Weights of a small GPT-style language model, trained from scratch on English Wikipedia: 6 heads of 32, tied embeddings.
MLP neurons of a small language model. Each row is named by its layer, matrix (gate and up: input weights; down: output weights) and neuron, and shows model dimensions 0-191. Each number is 128 + 24 x the weight over its row's rms, rounded and kept within 0 to 255. Numbers have three digits each. A neuron's up and down rows have the sign that makes its largest values positive.
After each neuron's rows, "fires after" lists the tokens most often just before its 100 highest values on Wikipedia text that the model never trained on; "fires before" lists the tokens most often just after its 100 highest values on Wikipedia text that the model never trained on.

L5.gate179:117085134136149129127147128145132157161118094113117142107149128124094134078157123157165109128158092150130121128165080133129111100187136141165071139142144117113158110088157114148083111118098106101121131185120157159154106169155105117135126131104130114167110137115119103136146111153134109117121143123120115137140121061105162170117110132136156135088140101166175145130142112100105142131122094098127165113149132117145118131088105090107173132128148124106145110115130129111156122128130111083136141125140119133164144126147123136137134146095119192127131141156138107164181074182151126156
L5.up179:120129075105116139162150130120154097102141098154175116172138149137118161106146088164127129162123126151108136157152117155116146126157091150165110123115143138133159132088150153119133085115140162097134130133159107126111113136117129190134090129127171104109172151118098126111124126120101190124128101140099116129119133100135093130141130149155114125129157112110116110092126106133124099095104131103118148136145122094133121175131138102173110167148158140098138123152166096134096175156107141116115130108118151116090167147150122099124132124114166087087140120181128080176141120083138171122
L5.down179:172089139132148138137133130149118115170127150099088145106112133146146100096139134149121109143089160098133096114173073096125148118122128123110133122119135154139125075120160107106126100117107117128110122120115133124135195147140077110153103126101134107172136139127100124147125075133172120112113124125097132162145125160157099138133156110097143126124145149136132131112097152155153142109157124125156147143148085165156149140083118137118135179138138142118127144156155100188115159152203099123127114076141106160100112121177114158116152106169150102143140081119161116144105124129148122133
fires after: " so", " So", "o", "ce", "li"
fires before: "al", "et", "ed", "s", "ation", "ated"

L3.gate281:099136139127159116133132130158151144131134109112156143110120139137105157142181077120179205147149097123162118110145123137138123123088086125118161142143120120103152106134133125116093133099143077162139140152119101132127087160099129112127060088180119169135115124094128100115119106162097126136112152122173102099123118153154118119109139148159138072109152089155147114162137127141132133129144141133128143172142111118116117122089126139105138085114112162140130136142117105144149099110103112119137116123169124148134112157195097119103147156108157140176158158138139157120120130145084154159
L3.up281:162082147122127124142168118158127128170112125120136113090126166107127180125147161122138137149159160148163133099101148121156143110144116137146109141080158118089157111105137114134077139162123129099128151153140170111129162156106131118142089098186082155138099101109097105141139140122130129106131135125147121126170089122106147168085137094133081127151116106142167131118111120087087120100104160143103141135163145167137131087154093070150144106119146129122132144146141125122143130131105079115151168168151132104117136130151094093137132073110115082134116103130127134141132089108131110128
L3.down281:092119119185114132100138132135110136134095183117109147121110152101131162125140096161158125110076088082114133132088192113158094140161088148137130118132110149107095159163113156112116142112170123149124116148123133140122136168132126145115117122150144150069119128129172104144168141100134148107104167135110100120115108110133153107126131151167107121120140119134109162142156120133106119124088145116116129084109117096151133160127152105118125145152097133126150159116128080164144153110180130118133079156128138092126159156187078111120130126107119147109168122133148161182143114149116117141
fires after: "st", " in", "mo", "va", "ta", " de"
fires before: "ute", "i", "ra", "u", "able", "s"

L9.gate337:138112106151098151152154139112102103116134171104149130126116100159150113094108087123094101117133142126095132128131088154141131109123134099125193195165109090094133101116126092141068127111137115118147109138095114157141157119146119151155154170156100117131124141094141160140158113160161116103120148181128168128122149105125124114126131142135158161109132106116144132164141143107141136096113183134145143138137143090141141169120105132122167110126174115156134123108145078152155114156101169116094106154147110165138133126168138121100133153077134112113107116112183081113109095128133118120
L9.up337:104129081155132114134178104052159140191152103129127132139125134113107166100139165153108121128083134128126155119102115159116147149137114103093153107141131144117108124148114134149125137117130132129135130101124126147137119129140123133111152159130159090099152127136145128127160092114089082111121116130127096134117125129138160125108110130113139140173145056141124136124123145129161152123144125171117125147133177068137123106137155158078150090139176110148126071166139125093090104116159090126133116147167150149121122098107121146134116136137116157170136084133097118149131121079168147180
L9.down337:157144137146140126145145138065121122145126107084182124128110130086107065108091093109152102063127108122117140143104125139143093123121121137112141108123170083155150109161117122124169143110091139111108101141101108110134098090092169073115143151107134143135133105145125172127110119128137168126105136099100090133094148135143102135109150145123165118110092104128129102103139106103118106116136147116118116136102142145122109154089097110080126171152114130113121120137100139150179106112144133140138119099104112175119176126110159145113101158126165178112129100172132122160153138125089141138
fires after: " so", " So", "mmer", " B", "hi", " first"
fires before: "al", "e", "et", " in", ".", ","

L9.gate190:107138127108099100123102109089152132146090127141138140155177123118151136139154130144128100143111132159135106096106130132164173143135143141110166137120112096148157164127149118116122132134132108147116119122102141155132124121148104118109111109100147124142137099110150089110116151138104143120119115095153116100129160102135158124115155088121171142173100107153111147139104129174148088133121213108129145096135178160133121137148120171153112139092182173136117106103146150143078130154121094160166158142122133093134182154119125114111108179109128142139172166102171111127097107130096167139
L9.up190:152110109122120107078144126070144128133122088127119088138159133149155122153139107155094120104145143135172125127091132125136110130134130099066150091090133122126131194090107084157101138155146145118146149084111112122151125146117115151133151126109102088156131124127097097109127128154139132176109104157139104148149157111145137119127138132114153118157139166158123111149153114169127096166076170111114115143100117133155141120102126179136087117093100138145158128110101121160097116123161159180141158122133129110141121136131145139113079106124113128125091182102155118156177150123118123093
L9.down190:142120148124129105149144088169142108087078154110150121140069124127145102124159139111106127137163134152150119131114155125158131122140147108145095142131113153151110095184139162127128131135110143129152138124160143121089168133126168097154144140129128115104100080127132170142142135122139166088099155126100136135121133163154101151122122107150124139105139104168091141115123125091137118126110115156106128162110136115118143115111162084186106102146133089111127156112120149114155163134128147107136083138085119138111106131135083136161124120242166133111102116121127124141078091142137121122
fires after: " Go", " G", "ri", " "
fires before: "year", "ro", "ri", "re", "e"

L4.gate17:109148092097116114128076126132151098124071141132143135150152103145121125137124126102134086132106137185093099146164120175136109110129125100164126167143124149167105155133104159133078128136160111103115123158128090164093134175124116137146139151092107138116130111096137145086147143129143177124146146164130083139123153127126126156112102158136188088100131132121147147130150142122109082118133191083120139140109077154130141126116148128111130097144188114125101156136117147140143137102142072102136136122154068139095137147161085096129138150121104122141133133136106151127112128140119135125
L4.up17:120148097161138158098125148133096055119141119141131154103122095166137111118131136102100126128118124157103152175084124144177138143086121121123124122107110123149135143129114096123141121094166128143133157117147109102164154079149135169130150101123093056119161146141133138146134130159109144108181135115127122101098140091154098155176104148171090102109116114128105109097171106121125119113109161138093105135114125118115134155139113133139190111125132161124118156131139072094109126097130110115136128134111157105086145118125150109090137134120117090109082150143105115118159093096151159141
L4.down17:135054125113137155135114107122125127133136160097142104117158117109133146073173172167153101147128114132138118123106107130134130149103135146171133129089143158137130164081103137121129140071128138093140153180143106138119185164153141138140093138104126176127118109176146113133131137109141122115112113114160121124117099122107123158131102134129111101112119120073119147165141147136155104131107160134105105136167130122140115189133146168130122118167096142090141075141154124115105119137156143168138125121114156135118121131187098127061094148107107127155143107111175136116127133115154143162
fires after: " Go", "i", " T", "o", " West", "go"
fires before: "n", " 4", "ri", "re"

L4.gate309:087127158170105162143065146134113112155124122141091169125126122088122106110124137170095126110135112148096136153137117143071103089204154135163142134128141112186151080131116136129137137149060154085154095151129088171108094138107164135096147149154123121126147138116138130136120108125118156091137118152157135144130145122126148107076101128142160114118152121129127140127139104110130142092172159106144133136124115179087145141113134144117111101131121139129147121150116157149145141180078128127151124111125139147123091172106153102147134113148097128127103135187136139119130116135140140151
L4.up309:109118086123135104120144129115180103089164108131144156167163137101176113131123158138135097150144139139081105088177100121106086135148109127163133135128093126147102115119126114140125137143107117174118167131078109147121152106119123152124121125166119145134080129117117109110095087125143106129103159117109088109154072088087101157131123103131138128156134030151134088159105123153132127108137134136120125124183120101142144157154116120124149157152137165132116151162092095145081110166135112138121123110098109148129124132155113129147115138131109142130133162136152151141124070139129117131
L4.down309:161094106137119094112135134128188109116130163132152129114129132118142134107136159095128121170119098160129137142136137159126170154110090130104150151157151109153141090102127111166113092127127102087114160149102144147142138124094207089148134116139094122151164095104083103146116131174130088088108102140099116121173103110110166143164134151130149090110097099138170144149114139130142113097121103093125144091132099118137097151131142086092148127141112129135139153139113142123125073104135092140131141115120139117137103108144141132164175074138113148128063123106101121128145148124138121147
fires after: " pro", " Pro", "po", " So", "s", " so"
fires before: "tion", "er", "ed", "d", "et", "ers"

L8.gate52:142132110139139133158135130134109106161157128123118131131153162124083133182182151134121114122120102155134133124132169166120109159151128147130126119110121135129119161131096135115116100099097182149119075106149131127184113139129114163138093111134123110136143129146138117095156124161118136143118150118108149125137140144120090187139126109105109142147164154114166151117144137123171130111105184148125106138118133118111140176115211092144124140158129129180146085139102089143114137159111151113121123091130133115120075157161104102151117169087080121140110085141137174145145108119146147092
L8.up52:145139121118152130144108165147182140095141170136137102094113135079107111165133110121134152122141145123112104127129135103166139134143145144163110146130144132117136166141126157118102127150154155138126091133131122163167157163154105124107147111076123132145134083128163137151139133123150110105099133133107133158127091056094132104116150102149105154124187130111167115109110162087135122118125172109145091134155128110114097138166120134138113112133115078113149104143113125130136130126065124154082107042132156139114138137126107131112149115125135154098120133115077107132153143182152175129
L8.down52:098063151098147102159140105115097151132132144146111099161114144141124122128090156128158109163115106150147158161134106122095152092117186142139121170142125142106110177129123155160136150141125115149112117130133107135128139097154141113079163128168111116101086146140087130124105121115074180090157163120154126126119166107152078145139127157178128116087117102156102168103109121182156141112107105108124105112153154119121146118088118103140151157158150147113136091152160140100134136107145098131127130162153109137117131175121152125125084089107133120147163128145124113123168122128119135127
fires after: "s", " in", "st", "f", "ne", "or"
fires before: "ent", "i", "h", "in", "u"

L3.gate278:150115131142135132112109106104126101134127110130133134127106097190140096107134171149140127132107133141161151145077163097139141103118084165153125103150120098103170109139122094123081144102090167165126137131145120137146119165114130140118148106133135092113097193125102116124110086143172131153128128135143132147155110126174147160153135144143139125160148113147171144115123104136119096140127126100069107140114079160129126110132120126121153178158079131154131156108077159152085126127165133132099118126084089192155124173147122109138123128087141106155131124131125144134134137167128132102
L3.up278:102107108110158091140147127158150113121140133164141145157122116163136155114159125126112188121164107098124168120108173119128142123168161174152091105083136140135132125148142140117109147089159125177143134149168088102114136122095136176131158148146125129106153120111150153118160143152127134130089121135127124129119169110114131091104108163151118116115129138133093122149156156152149093099093116151106161151122152142145156090120119099101120093157147157134130120150178107141113190135161085127134175112091174143123117158128106084156087132136111107099134159147136112157141139110090141131
L3.down278:165126109134133104135115160134136143136139117109119133146141114161135135112112125142143156088124107126156114113128171118133175089136100088131110120136197135118173137118126068125172123100102123155139080125138123120125160114133160143150137166128140142092154099149110088117161164119148070149085116134164176131174120111117128145119155141111138128130128135128136127137204152169099081082105108141119140109119089130135162145123182112112136110102121110139120142134131076084140125117126166121105184091159089140106109132159114142132118134113141140118146146096142150132131133077137147119
fires after: " G", "app", "P", "G", " Di"
fires before: "um", "ach", "x", "duc"

L6.gate154:150115142128153143114104107118127120111140133117115146090133150159141137128165094175144102148111089117108157120087126138153106079129089148164089108153104076141151160093133143164156153100143142129109148125143147107142113119133124159113171146117150146146104135115168134104111123141157136129143127127142127115104079072129133157096120127152100154098105092118154137077139145124101105106101131105088170159109120158108148117115095120122112152140163132155124143145094135128190182184114144158165116106129135127141096182136137106116118128093100113108146150151137147153131097113113181104
L6.up154:162116166111140138137110109127138113168095158108127145135163163119123124099149108107164154151109138114122162160142149118168166124140106113145122134102120116124124168137154132093105157127169106106132130132166092079102096133143137145124099165135150150106137137106106152096044109142096137107121110135118133106106123167142108131156091153162109138137149160170106162136108129168139117088180087134141134136129153132161108112131172136092115168179141091113132134162105096107120133141150137110123128115123182129104094176120114134100148166151133148113157142137139150126090093140149102150
L6.down154:093135147120155141088100103121115161131164102119118175142112137161158127155092129146122185106149176128123159096115066154141119149122168157108128128134123130110109138190123128137126128125174121155158142115134174072147099126152110144145140115148163144133129089142130092229157160125116114132188141105113105136131124102132173120128144121121169085145107158119119134131114153157136155170107130131104142094123121112137152114122131125116153100149171160131131124125123144102138091102137084138157149120106112115138085106111154128130132140113117109088111153140122124105122126093119132111
fires after: " f", " F", "f", "F"
fires before: "ot", "und", "od", "unt", "il", "ous"

L4.gate72:135109170122114075083120133153097114140105124092165128138096163152138093141107125145138135125120111153123138123157111098147145125106108123176134155115125110142149151182141096152122120118133141133120115108117115119125108129111137098116157130083175150141169086138156148146112093139131152086128143130146127113170155125124085153125136156183090130122108126157114118159138154126150117105119102115175111165114119101149117107101108138107098135170170128156156123114163148110166127167107132108163117073143099087127135103132108119162153125135138131118104163183111083081186108115148134147
L4.up72:098131115122132139103108125151127122107137159123126189112089137143134130140139145136086087137128112112125071147121154136127142095180148141152091142138125120117153131146071078137152101124125094092131116161138128138121107138108111141077153139110118144149167084133125135121134141159135174137110108147119099176124104114127107131100155158164093166152103135177141117125116118113133092168125139122094141097175097098121091122105113081118144142141172146147117107140150109130111141115092133126143149168153114135109125163128170152124130160138131141167137160153112095179116166097142107069
L4.down72:163104077149120085086144169136121111119143129102116137130136171142085163144138168128145121135113147108108125151138129126107135116127151125127043148154105117147123151118133150149152112152112118115110149130125159115076150132147150115105165128136122102126126177133162104092108165123117148103098164131152137107137164160106071128130138152152150141130129103153100129065123136144133136105129133122131114148134129110114138136113135123168142131137102143097119104136155101120119155144141088116137131122190077103070182145202109147130099136125132136133122113176129150143080155134117101105
fires after: "-", " ", " O", " so", " F"
fires before: "od", "a", "ver", "es"

L9.gate9:094113061135098094171129144128169116117113159112125134086100111076115154123144097148144118143106098148122091112108151145137166108176106108109110130124112105148119130133172139143128115098098110165113144155093146095144078146173093122118127098159140120147149105128140123098113114122103129105121132147139089117126119166110086114120139090128118138108149097136127095088151170117065107150114117135157151133134176111131102132151122128138162123106145118154096133159120094172143138171111106055104144126099117155143140122128112143123154144128156107116153103114130098080148117123139092121
L9.up9:117107112159101130142120144107103065106141108120155140109124102158113082136113132100129101153140107127098081121129120125154106112145123139143123133108174142177122139123147136123103098152122174119122136111125135122159131102184149167122161106128159159155151115106085132143115109086154112108078132161107105104101083085129119154105102110092122136138108156128175104138120105109136121153139176155154165127171090149106145148110107068099122180141120124159130139141095154119141147154122119146092104102116145104113111133125151127195152120140137126098146104141143126126107125147128139067
L9.down9:152127091088109082150160124151154107140149137174125186121124155159143150100093141079111113084127137136110124121079108122135125178135110114119129109116147122123111089138163101126137147115130089146123148184134128128164146180161164141148117174165146165115095126105104164157139121120151106132124148138109120141103152173141146153096111132155107110113148145139155147125150140169094113164139160117110101141108119111142087125138155140109152155122158085110117163157134104140135133184107140113143186108143112142144159157121133132100106106148092093128132115107118169163122124121103103116
fires after: " p", "s", " pro", " Pro", "b"
fires before: "n", "m", "tion", "ze", "v"

L9.gate360:134131147145116110090126106129106127143153134125079136129171129119158138151166078167141098095103115142126158119108137162131112113114132087145077082126117086107159085140154134130108118127117159134145119144121145149131147153163134182152104101117090138077129139134133143116138128140152111148139176129153143129159134111133130152175108094100138138131157108122088152138116138150125101066099119122091121121102128181094098133127133165169087127127115154154125092117089093160116142120131132171169125113116125133126125138096151079146105129117121107138071171122149108128161157098161151151
L9.up360:131126120140150120107089096154170157138149142074077185160111107086103120145134092156102096133117122161136154134174128164127142141106123123120065093130100133127094125110118094156126162093133196158173156136117160175097115114136122114119121132133120111093155161147143132098110140128127125077102115131085127134127125132137159170099078100113170131123127112139104109160098139142115130168130171074141130119134154136097122133135120104149125101119101107136110086160119106136137157095091139154124135119135142134122137128112097108134108105170112132126102161109143094115157137119155131146
L9.down360:150205142114120141163121139111118082152162125145113122119122099130093128159120101070110103099147126157121161139095135131145110121194145157148127124162155099118067105152123119113126134156100098150116141147130086114139104144119141108171160118133101121120134096125146172113136136121131117098153100132152110106100094133143143118122137165068152084169110157167090085126142114101170119145101160150151132152108129130144147104152156122144149110139157122103143097112140174110124125132136128161101101080121119078095116155110131099123131139164164115149143116114095123108140145143148114139
fires after: " ", " the", " at"
fires before: "le", "mp", "ch", "ach", "er"

L3.gate377:174105135173163101127129147185156123134087142159089088126114115148137143091131104091099118121107134129158156121146141138158111162130099143185146125169098113147149088135149153134080119088082112119094081177106101129129174117147123123135113094128103114134122136105126148090114148138153136106116182100148093138172118122086162129104104128099142128121110147131160144117157090127108158143125114116111141111126158174094098134128138128139097076120123107144138140129123124145096111133133111118126148117106082182137143097136146118144082114112133126103132145149127119149151136136168080105
L3.up377:131114130135096117125128172141105131089120110151124128118133092110155173134093106130134085140153116107136107122162100128130140168093106129150134174180130124112118092121118113082112111145091118091073116173143123169122146109127097099104130139143108090124094145110143139108119139114117126082124125136129086130157142130096109123110134137128158119122086130124102104084129148070117094108162134160170129143117163109104074146146138091086139049092104142106113144116120162146154122100123113123088115167150088149130132124156169166126147114129135145130118081144136129150118145102159134117
L3.down377:137080151143110131102161154095126120126112149168136105113143125133144135071140137122133145112104177137170159124112148145113124133110143139138115135132143193165087109133082116113132167122113107113105180103114156087124146130108156099097069112121152093139136129140165164150118098150102137089112135104094127137106113103154115161125159155104125143122109160160136109129093102155105165100124160108148125126152137152138119110161131167091161147114106146152105169122138115133132122172139079117154094099152134111182158159123089132133153134130150132124146151131108177133128146103102106167
fires after: " ", "t", "|", "---|---|---|---|", "-"
fires before: "\n", "ab", "---|---|---|---|", "iv", "im", "ive"

L8.gate173:107092140112139154091113135150127095137133086123097126095117131066127144144115101136080146136147159122125173117101127164110105100133094159120201134112116103141145131120118147107134134096165135112129137137126099125144176108165120121159138124137134119119200105164142136129109117150100145121154138131090097142090125132109124133104098143155137152127134121134111133126120142116169136115138155171153168144150181107080137115109112142127162133106140147128122106150076084143100182153102122085139090140122122160112087163097173125152112119144128121113163149131139110071165135149146122135
L8.up173:148120104111115171140119135161104174109086140125097146112132097139116104109106118095152152179108062137133105089124111157117105122173135111099106121147091124175083104160107133157132126146109160089123161148141133114092090133101127107110126089129101159151116172153126126114138150154104108193114125094124120151082136091131111142107152128149109135156117149154124092168110136105127120116103109147095125157124123174123094157110098107100179104120137173114152157151126158155131134144126122158112138096126145164138097141141123150125130100126103160114119132117104126112188098115117132141
L8.down173:074121105123143101144135135107092113125123177114152142106119123110108141104145125120083119147071114113123115122107125114133161137141149113187109091119141137115091141155095102100100111125120131124096145075153126184174135141167122133087094156108130099125103123118102127145108119190128097129172147095121132141095113151150157145115108098137117101121136120162142134113103145110164066130137112122144129109143107151171128161156092129139155161109106170123113064127130159128147130151085152132096138118128098122128129141115128097130090111104080145157099136123134134146172142146174121143
fires after: " cl", " at", " in", "to", " ex", " "
fires before: "s", "d", "ph", "tion"

L3.gate58:148124110085139108071109159160187134115114112143126109086123074153097138135139131111146116136090100153130132112105099089142115119082101122125095154117146143152107149177121095151159105126145077136132162136142114153121130105139131126125118089112100132124158141123125132125168141157135100136139103101113068078143113124146163147114140104133115126130119130127127117140142128137153112130095154143128139124144191158129153118106048148108137069164153116149162127121105099137115145137120098142137141116165113133138095146091146119126111170099103097165088129174140095127168145104127120113
L3.up58:111119129092136109105116188113145157129124106090122117116158110103137142149133108143160112096148102124113117129170133082163155140106125133099134141159103123112153156154129142123155152112129161126125104121110137126088132118091079117128108146144149120140149120141125089134109120140082138176101122147088110151116142128150142127078137085100158136112080073141100117118163141112131153113090135118184166133121104126082120120114119119126120124170145178123156074121156149136121109111079087142153104128174094101108151125105148180122117129107131099124092166082152103149147113129145149143
L3.down58:082113133134173090142102144112146135134130138092145136147131172088101099204141149139120125138133103132143118143107096089155155061167170096111150161131103157131163136168108107107138138137126132106087143116141090122105119135127124120084133104145114157143139113138126114132089140126118133162157174134154129141131195142143111163171161135116115126122138156182139095120114113116135126138139073124080109117136148125113104102140138169154117147120136162136121097119157192093085136103127089145126155144136125130147115137116143166132138135146113106118098161126119110100167153115134119108
fires after: " ", " a", " the", "en", "-"
fires before: "ur", "re", "ral", "l", "er", "a"

L8.gate21:111123178142077133118103115112101176152161137108146091164180102114137113149121131109117136104144106141088092137134086153151128063178137147089148147133109094179107182139155093118129083130120133142158131137126110115127158091155111090137099123170105133110113126102114126128141149177084143140144160135165144148101128133146094125155140169167113150067092147122125120119120158164116122114145124135132146103120147134091076132144111114125098115150138112148154164134129139165143120149165145137133100148133100102111161104103127143095116148131130152142128131127108150106129146114161097132
L8.up21:132115127098112113137133138120145155111132126143138132117154175096114098129118127117166086158162092135133126111121108154150148130118154117163151175169139124140070168141119124160141088123116181139152126151096147129130158124180119084105088127097132159121133119145097129132105198164145139165082125183103100128148132111190128104129167129141154146112127151135162144100121139144108124138131158104107139119109114159108071133099162097131139140136113118151123116129140075157158144131155138114165091168158122147108125105114152078072134125116121163155141119140138124104136130113119142136
L8.down21:084179083147126126095154109141129120156167139171129134132124129138150132136123185125170103101091136104167093161119123111126097107143150144110131129111159139157106114139153112128182094152092147128117097111130114089124123105126131097150136135067101103114112111148139143170123200146130085103152119130157109130137107098142078136152128139125163133134127115160076125149125140110134115152144121102099157097092110117140128129053126094137114142094135131116125142106167098076121113108140137129170123143160143111126148135108140112128101149178110088170157132111109133116109112126126140141
fires after: " Ad", " c", "ric", "ci", " of", " the"
fires before: "ure", "s", "ur", "ist", "ain"